MLP neurons of a small language model. Each row is named by its layer, matrix (up: input weights) and neuron, and shows model dimensions 0-159. Each number is 128 + 24 x the weight over its row's rms, rounded and kept within 0 to 255. Numbers have three digits each.
After each neuron's rows, "fires in" lists the words (lower case) most often at its 100 highest values on Wikipedia text that the model never trained on. A number after a token or word is its count.

L2.up161:147114142128157100095159124120111149148179121180113117151167118128113112139154136130144120076161095117154087089137142177115129152093140098111127161145134122139108139126102105150124080073124101158142138115158139095104111164120131147113129124132132087136111151114132131127159082134167111094125123154100138178096138178106092150117107133107150103186122127112121150175156115093084145089112149102114134117155116135129147126149128120106142164101108151157113126154129139153140089163123122
fires in: "united" 24, "had" 13, "preceded" 10, "wrote" 8, "books" 7, "news" 5

L2.up618:130142101180112111084099094126130145095151104133105123152105132114148111163152115183128089104115149154128083162127084123155147132114143150109128171171153146177140088134150147062135098128100139141146132096168099097155129157102130157143141162105108143088140130141137130115138103154148118139116129135129138138130142133093112124151134102130128144156152120141106132157157162085117127171118114096137107158114148143159152098136136172124090149148111106099115132100108116141097117064137097
fires in: "born" 31, "international" 8, "osborne" 7, "apps" 7, "on" 5

L7.up552:111086112100124106135155113133135127127128145096128148141151161132137118081131111133150133110149111153114113143148163110122136137097123085143106143112174087143164096128112128112163154140149112138116143064197159129110116113140169102107143074114077213158133122148094143097119148152110164139133109136107101123147157114134126115092127146083142108097136181161144151160146122143147114136112137174129126136130093135104127133108116107136122089124142125121145136094124133081104161098126137
fires in: "until" 22, "time" 13, "between" 11, "there" 10, "years" 7, "since" 6

L2.up181:126170124109156126113110148111167154106081132126120128184063109143118141153116112128147128155128073150115087114095131145125170145100120127123126161140124171090133089130119205103094153145097117157143145121152097088112145139147113138121148132123151157065141132111116098130101139130120120168141079129110135144112158130134139113147122141112153153151151107129140102127101122091159116135130106098145080140170137165103104075140138151138115145133123181134115135116156149135101127136120104
fires in: "site" 19, "side" 17, "ray" 7, "name" 6, "character" 4

L2.up131:136131131166126142134157142136111132121106136120166124134190121112116097102146084085133121134123152141179142120119127145116158146122126142104144062137132091151122133143121124130130155103171107141133121094165108117191085148130120128157171126147084084127072125123158143123130152141117159095123161111135092094127150102139128140157114110097140141164144147159178092152116100122143088105133124125137111127110128104091155084159121107176111123131116106165140109148150139155114121122091082
fires in: "there" 55, "station" 11, "therefore" 4, "site" 4

L5.up232:177096119138134144134134117105160123146127112103193157124154128092111107130157119122139182094086147113154129159151077130132094128110084122118137133117150093109129137156154111104137163127084162123137122112152110122145131158115139145139110106123166144126127125151114122075140154121177155169126142092149085148126111145118126098106148130126149147150114141152126101167136135105140108087142107152098175096116147125129119149050112100154152162102108124123119180121117102144102131134113084
fires in: "year" 21, "way" 14, "day" 12, "time" 8

L2.up71:152123129152149121139140127153126193140121141134144145114110156124112167153164099135162134121133137123080113135143110163140120146115129140109112175092144134105134125116117152144056127111136110161135174122132130126107092117123125121137109125122150125146115111140123119141191122123108107189125123156119111128117177114162124136101082122159111139168134110158130194152096118085090090122115084124123125108110126142097115129123130115102180142099084110129109127150096138164103147147058144
fires in: "station" 16, "system" 12, "site" 9, "season" 8, "website" 6, "term" 5

L5.up431:112105126096136074123115108108140087132100139094142118128142093116118143117136116130106155112131113135148129132116157123112169182111115131142129117108132096145137125146131190132146162090158109106129068146146139107154120104138151107136160108136070160082131130125169119156147113114153127112147086154103140129157138153126124123099145117107142183104172116154152140136129139128149039132146117093119132105141067134107145147146164165124143116148118132111159139117128086119132151178097120
fires in: "with" 50, "by" 12, "there" 5, "within" 4

L2.up571:153110154122152106103133141081112116105132156118128100114173160145177138103105081147113154106141156134122130150087159135116151145135151154134081067144126121160129158151103089126114144103115121091141129132093076143089109150166109133109093136114100142131141125168091086156123114152139149107112135127163127145132170103130176102140119161106139120148135144121135134148097128139119090148094114106098131075091115093116148126124183148135138124165104110130155149100132136153158158135157142
fires in: "well" 31, "such" 31, "present" 6, "coordinates" 5, "information" 4